config = dict(
    n_layer=11,
    d_model=256,
    n_head=4,
    n_kv_head=4,
    head_dim=64,
    d_mlp=704,
    vocab_size=7328,
    activation='swiglu',
    norm='rmsnorm',
    norm_place='pre',
    norm_eps=1e-05,
    positions='rope',
    rope_base=10000.0,
    rope_fraction=1.0,
    qk_norm=False,
    attn_scale=0.125,
    bias='none',
    tie_embeddings=False,
    parallel_block=True,
    init='uniform',
    init_std_qkv=0.0285,
    init_std_o=0.00607,
    init_std_up=0.0285,
    init_std_down=0.00366,
    optimizer='muon_variant',
    lr=0.00566,
    lr_mult_o=1.5,
    lr_head=0.00712,
    grad_clip=1.0,
    warmup_steps=200,
    schedule='wsd',
    decay_fraction=0.871,
    decay_shape='linear',
    final_lr_fraction=0.05,
    batch_tokens=[65536, 131072],
    seq_len=256,
    doc_mask=True,
    train_tokens=610900000,
    steps=6395,
    dataset='wikipedia_en',
)
MLP neurons of a small language model. Each row is named by its layer, matrix (gate and up: input weights; down: output weights) and neuron, and shows model dimensions 0-255. Each number is 500 + 50 x the weight over its row's rms, rounded and kept within 0 to 999. Numbers have three digits each. A neuron's up and down rows have the sign that makes its largest values positive.
After each neuron's rows, "fires after" lists the tokens most often just before its 100 highest values on Wikipedia text that the model never trained on.

L2.gate25:469496428466538436423511576495523492490460582438547492406387488528482465468502512532527530461567484470457593551539515538484447482468389507506568625536528602491396575516521496480537498483531403459479449513557496486512523518553495452490472516608554416455472376451575455494491542594413495499615475465411515573496438522486532468481482559494493491431449470416526492513591417581458560543621481466454470613538485525497479527476462511495498491433441461483468518486512488468429455535368521545495512510455513541414479501571510522521476534453437453471523604559602467561458447550372383438519516537500494475451555435478546610463531508428519421503480554459562503561542469516462520526580487436530494492406542463530491454462521540535475538491549460449480534542394527495418517510483481
L2.up25:551460561521548575457499433530479456488446593484441516490475561501595392455471559370491456523574597507479496446513509468486543474502489493509511539417598573491477485579504526419519508526518471459507514466557571478512439524409460605465564499536595481513391572550552467440476524526467604555385548412531443544530363546530467520445472490417485548490528448518588391464384481488423550502516576494518447496482470574525486550485395489536546525534468451511488442540551449491601505563482521482468523572544496484418465542553530512439457484493411463482589490533548514548498486489490569543460539469545550550501519591494586554546554642500431437562477473519524593517518562479522587510604481524501519498450517584531505492562527500386489507483500550515549507491456503448535470532450536
L2.down25:582605541559587478524470533464497504502524578461460498419533471508530427564545531396471464520434643523459478476459553472479522514453423530442518571502546591478516577551526550544483431555502434464514549388469593501569487415484534488463504501550485516492465584643501547495542526573380587573471508438481441561530449453462502513500513435458517599506556459485516463509485480551433564476466583489483508569480528499512504544495368462413417551421455522557506538491539479404500516522455465491511513472447574561445468559465510458419459408471499509474562520556538524540522525550578564534506474522607438523458506464523482501536516641479543494521455501459511547473508505530484521513505566530503575436453519581578430438575509490491443479469506576546566478530419571512626427426474507
fires after: " |", ".", "|", "\n", ":"

L3.gate74:335557459530488515419420524399562417545505549489496556434529546487517539441510538487494469490469462478552528595591498526528499502523487480521436514424488565492513528609422481553556602477489474451484587512412517469568583464474502570497533421474529507378504459483510474509511549563455517471534591512474500453544475508521482530431410546497467529436599578506526579515476530534568543555471463487406474594523495464447507483518482577447535520501596477530502540566522428471492567488557494516462528408514521553479525480538581542450403406490479543519644440520443484396475441542481500541491540551481529494539496509495465490508510427458483575397455484544441477485678529486536455484637511457511425504527484525500570539468522467551505511448360510532497482550465414466519492574490484
L3.up74:410543455447376536385510554439540440541528584503464576539548479478526496434531487438576511497532479525486504541598520458446476405522521509549504575442443537514526589530442569495471528510549483454431463496396500447552498484465462555565561528517533417448470428570508503571503526491497554451492644560419466452529465494544474485426507557454483491597465538521582514476565513436463640651466435512464440549525479425508538449537450548515525376510548433518495516491515502441465604492514490519428582384473435497425462401523522419493487427476473532531557492466491494439488452490577487521554520546421525498577525471504463493502470449496446470456496475587466556468574580476508429515554532487548387455539493464531512567463538458534477513482423596503527477552514433447538469537540545
L3.down74:452489544437445477487534802421546541491542526545513587518490446476549486529564477488553533509504471484436505566499461555480501515445482529555510546556487524495500510474492575402477495476701425463441549496505433450499466516479489555600477479509539436504447501521491442506511515339574558469534483523456492420508480513529510484451456444412504494483502510524481425553542602470526651502497516519504536604465439475471569488501485450407496513474435566559440500530530410464566418489485581565450522430492553486438521507509548491488506478485524499516537483546484531480493455527646476570475477501497419470471506506504495525522507532441511456480479489596486509481620558548478542479500502474468523522503514477417458545460537456547485500484509614500473499495570450363491481501512493
fires after: ".", "s.", ")."

L6.gate265:469391497528509519534479556474499397402514488552417452434403398495530495524459420534488515487451584552465499509534551554521405487535438474558504588493443426509561548471507534505517539461477454540500535490593437461444439415452509423506460511531423538546513464522455483519505465513463506492478447561410483400492555434487474447496449606477479584467445489554462513462504627522619511427557451540555537441567458509464462509505539430493433387518475554568447534481470529512536437504452490485550499437493571440534563520506414489446470522443491536553479526489540518500626486539479493557560557500542431440560526524511551524529630488537571590571440561494491534508539489498516417532442433471480387464588409482423536464553548505550414542471582484463585461530427447474570501494441465
L6.up265:530497408539481470508540586457482518364439508562446459504542464584496549439410492442429384460430536590510481527508494505489463418490452482412373462538502548488536472509477516466520529556437491560516496531484512477432608464503447547471588484446523487566465546540496547527487384518476479450474361452443419520460542464507527532545506460605545456454563518439476539524497488537512491507513545552464536549491527556480501507447569469556512464481394445440531497548477554473420484529518421484509595493582510469494522491519457478430564508436606468611571480523513573441458571577461438534500458492503554534405496402429576443576337457428463470509484515430515513470495507458477466436561497471504446525517517450441467585491457544511470550501541465506455573531452625471486451413458487
L6.down265:444487511538605501433461271383531472468534542471476441446478424473537571592572467464552564554418521594440531528439537495499493471426421531610526510515508446471529568519541522606463504476439386599579489418504396520529520526458488451540481466457479520474503417499500480477437528411443452519475511497440402497438540544546510543474478491511448534500449568582500415459530531476501492467479505497530497508528475534579514526453470419482418494499499490500443546420535404472483563536456568513520434451570491437538534553540424487469513542548571489523497535403485543509510516517448463486547490552599520474518574468535433544484513411535557573496485522434426554516478495472512495545476491489562460561551470553590447508478510511593539577500598470507477492500478449485538629485444405
fires after: "\n", "\n\n", "-", "C", "|"

L7.gate449:532504438500473430548455487550455493506549519585512506591519518529579408532497389435515510504446494491592489511559481431537431505552522538458510513360454489499590542475492520451368558497534555472481532590583512560418587543450459523549429530526432544445527493450458490565503486464451475408515470491510366491435455499456446512469423479505548456510471511516504461505524585542454540497542490550421573491499473475523582576482487397454508396456437544512486492628426505504457481543501554455477414579498539461515493474427482411531535517500481532532486526479403497438542528498506359537504641535492524517577574505516526502580490482458377471490477475457524466422429438443513394649526495561551427460556472540445565530500468501507510546527522463451526499465446492478529526450535551
L7.up449:368507572448494494576437535402487584471521467473469434398475474380530520390455463546501523564503537449573546514558500514467498517479534507526534505573475474556517485396540581464522507478443495513535517552554546495512435503498536550542567460426460485467537470519549438575462572463412543493440472502516497460487551554572459557612532589537496531490502567549467444503603483495444464558516490541513513546489491564434437529427559421482402438531520436479522478497467495561472520325477534531407500470487569535540520512495573559449467524467492487459642478523521463469523547497500456600511519506503519449490552510480513415469526417452535514474430495399494416465537623485573509577431446513533458585451509498482529472499524529495339482489496564459482598532525524581581532459473557
L7.down449:567490536466517444474462389517500509489458492492582519491418592512420550484480496477456500521523490518540509529549443539585596494499569547474522515497440494469531493519465491510546548509415424512479450466606501487469507517492598437565579493551519478559518401567493494472492573553476543438533480409571575509487498539447509376554549573521452478569558529472461483429492566398608527513532523496560494478434539392442521550520544373561455538547491546453514455505539444562571483497553434310505390410586579563435557531492533590568430472578509529479563536523503482459584555568579518536500595472481536439496482485452541515551475465491458600515467453512422523579545425432495561506522459495551471568465461465447535445517443480542486474491438546508494578499492477476459523518462540
fires after: "\n", "\n\n", "-", "f."

L3.gate583:493562451531484372491551491469537493493576587487521574491495536472524497465446472540468541464377411449537611438485504498470503524511429532576540449412470564534485503560392462425434477499465537493444410482578469432458510545495624617491491566491456510397382462481511417455403602399454520472515508552528491519585469543478484503500487556466524434505457488385543402504468546591497560578500490564489496493473510479478550512509531475527514520586487475478479511512513506379512445386520395442484455508468440502503465493494580591490401464465550559628558501455519491544526513473512433534523542548536495491438384426436539533538512480554444582495487508522501470420516552487461422570495587541491487521533449425433467609484529504505505495547472483483551534531443467500502445471507533
L3.up583:522586501495456491459488565450506509586520504451511529470508441456433513505512540506513546449370525403487636526532456464494420551523501479500540486508523468568462501547534525495478397489467497484519536412504511517488541436482564538530468451510528519489482515521469501489542487505353417564490485540452579526561548513501486446491442477485601499480471451479553468514500530337554557512576490491456494518463536523473464550517540524559474517463522539584419458418556562469505446491482486492413470477502487550411432510488497531479566447499512519514502484519515430576485390554550571369540498598630462398423346397449619598501525508523525466473498424536508507545564520501491417584496581471511509445593518540575497548484432578578445473577444601508470536496558437502491545531496480
L3.down583:454468521503441534535530595393505416501407446379517584511577462540457465529525404487482531527532563479454480533525471498530340391501524379504467622520503462527509423467479503549547429468644510407458586433493498525470510559514550493502471448533540465517525495489489505502553464532534456415542512468532467485482536479533487476445552561588544547496514369552458541424478490428479442537550490428477544429514530510452451530558432557477522487420613465530461455534553571533564595516527471465358587481593427487486555452574524452464549450539458515500527513498501438497485404455543467479558566569445482431573474481594560555446510505494494369538496461513477490555485486501517515563605433451486441516503468501526527472526491449480486510431532580542500503470526465469533548517470491
fires after: "\n", ".", ")", ").", " |"

L7.gate669:526395436594529515515483474518559446473493456508459506509485496573496464467487466430548550511542521413546477524551535541461515492544564428545461435555474509546501515489440469521414521487476490465341513571517505467513452497487427505575518458474506581555437443444492511448498561534459455518519497503418448434535493463455477447506448575466516569528604569493527485571531569413421533530522551524547559525488519527480530513507477462515498428454488518544415514472520494558368458518466431330558454460485567480451563490516372414517436532451460430527555453416520503487515558450583470507542538473482525465399512570442557478529501323416503503550605510482484468455519495518638438516582523443542506526608539493522464570485504496566448547559517466466524543545376502552514557487536468
L7.up669:514466464545483433455483507474494581536416479536405448511494428517443491505449441439606484549404535392506485472522483356585504455434537452454499418568526516515536502425516521484543485426517472407511455485522485469477520528489490506456422396510466499510438555429522475499545451490544500396565414424495524455421461429485453467515460533537505521545445413530585398450574545544561401463507454384505465502485502470506472520427535401439525480419477471491540438421452509443486517465613409539501506476435495467549414533570502536523514456484422568566429524426506413522590485510512507477455481528491475541506513476562471497442518339471565471456507553435440512551512570512517416607382486499544528519467461513525484525532534544551488467489535472435497594459533459504451552489524408
L7.down669:489461449565466462472574413529499544455512491501464529530564485534560665556517485496532596555522436521462528404470634505439440489446545496602493523461408536536506529562565537523509499492498568437575503559463484505388532457554546561499548571494571535524559377553596552526587452538492580412521413509500450500537520519445492542443514521526464546472507475526445415505511550385496537573490442580489480534482512527464556377477514460448495493431536565579523500506571471548473489485499489534513572527579544564467575495495497457480492519453559505498470456436515524520488492450466614447489537449407480473556477375467473517509520567560552558477517484560509490466485511418490563510384462411563545542619548548539543479475511589436494529567546553497540540487415489572493505535570538
fires after: "\n", "\n\n", "-", "- •", "I"

L3.gate695:478526440533556533417551436557535525525518620488566547381526469541524588513530554548493561441462528528529592462543484450487595526525463457497546411567513585432501466507479497557467477457501409506525595533531482437446466577572462542508482388539552521499475506471457436443539483537397452493549511564405607420473565537584482469459504521468434477491555487467473485623514506509442512604498413523416441542529460476465491504479489554530519511562511497511537424557498514489396486525499567497483495513515411536437497472573588429544514434426486580481626400480458473526478429484479558490475465530507462439469443455470478539530513510541506450532455510493408505499632608525500568514542474461566451489472436560560552532505473537561493479520400492545489499498521459596503552616479394
L3.up695:406368415484563501525564495500544509562498595496563507564481492488583462480353469507486504403473451590467486502505466577479525478491493502434490548516441479497487568552519401482518561472532545501466445544544487424576538494466497546505425421509621456503478509539553472421565532497404578556503365473395547511539479494548486475587504584426496474469493526433590558486456516440453596476495497422579504500451490506496496413481440482570487474456467544454438487509499527432443498445530495526446485532527449484405371482624487551487399495507516487443478482469535411494489502546529510547544457490503516527494434418329551579422493466485424463404522521503451515458514572502539439551559516428478511484542533439513541492459465520510557519518513458505466542460463507554441520557418424
L3.down695:432509515474442526487529548505542472536562499478530501420486414470502511532519545458524617452464555426451575451586507499506472489452437489484501524542475474412609543507357480468493393541611502573452499559488488436501561496524513494464484428450513556491466462554538497544529510501484483449479521506502505472547536517591459592522480516459513488391571525525484486653555624418488537520507370511531512560441454426461483538493450491542529443495407491493493518481550417529448549455460503517447579509460520557501514463531541471474529481564461537547545516486548525533547472578408588538508579569473534472542458471442515402408598393514549533534485521573485584488548487519601535519522519465499520484468357494473549471505524563503401473521498509521489388596569497440513417622481562
fires after: ".", "s."

L2.gate107:456464437463500553545580411582421585500518507531511491507462477434508414499542478527560415463421447530416510481524539514408636509500429494448482561500470557521565539559481491503562596459557572558483501544509491469464559493497484527542495490389476399494454556503476528568528385502496500407411576471429502498539549523449501490548457567491439481580420523457528584477479476512506506583525420463566496453530450521541477458467531465485508494554500458623548494536458450510460522550535425462508471574450419494585486556523475564471465626484442442500507509452436607500464471598582510460525484558468576572492514471463613548543506395465517503601516391482502515524593412515430483550493519553536505436492540468472474551507586523515516400480515422508500524414496600489509482536569522
L2.up107:473505463528366561516503470507539447433461446513494487476491539526524461493489452524514429505467396575528594419521515517482527461576470445430550459450458503488438453547459539530438553533507492508449519499561496512432541495513421503485497502499575539553480519524479480441419468616519570474568459475553479548509540512508457522468520514417462557522436479470497478452534536590493402590609504436477546488483426315561462535468463467493447478549472503442477491497469497537521553509511443562610608467568477488479519457455467553431485500329476420559505516454425525449455505519453425412511490487464392502486495559412484449531532433493487453474400543492478440474514502521628390421488502474626513517519556465525385594538514451518468523495574511558448568458458536513473580446477455
L2.down107:504466462484573564581526542477434440617494549477535574499482504477476489490404529525497449456477434492515397498496520553499587465556494509526517529490520413487559525551430415422487477428532528507509484478541556528507520394412563390451456575490546573445535573577485526523464482365527495404402454496528468441382471617542492513439430503508448496509525516510503514470479498591438525571560522511585521532394531499544450378471536506505508554450502481551586573493434600454580534503512496441550438546481539474490419502563570468447484587545421508473533437521535629513518517487520465510450535465483608534475460508603496480514400505452455538495444439453446544517530536498360572576515431459480547466489546466470486519525572541508454481517552508547535478506518480520409521516575504
fires after: "\n\n", "\n"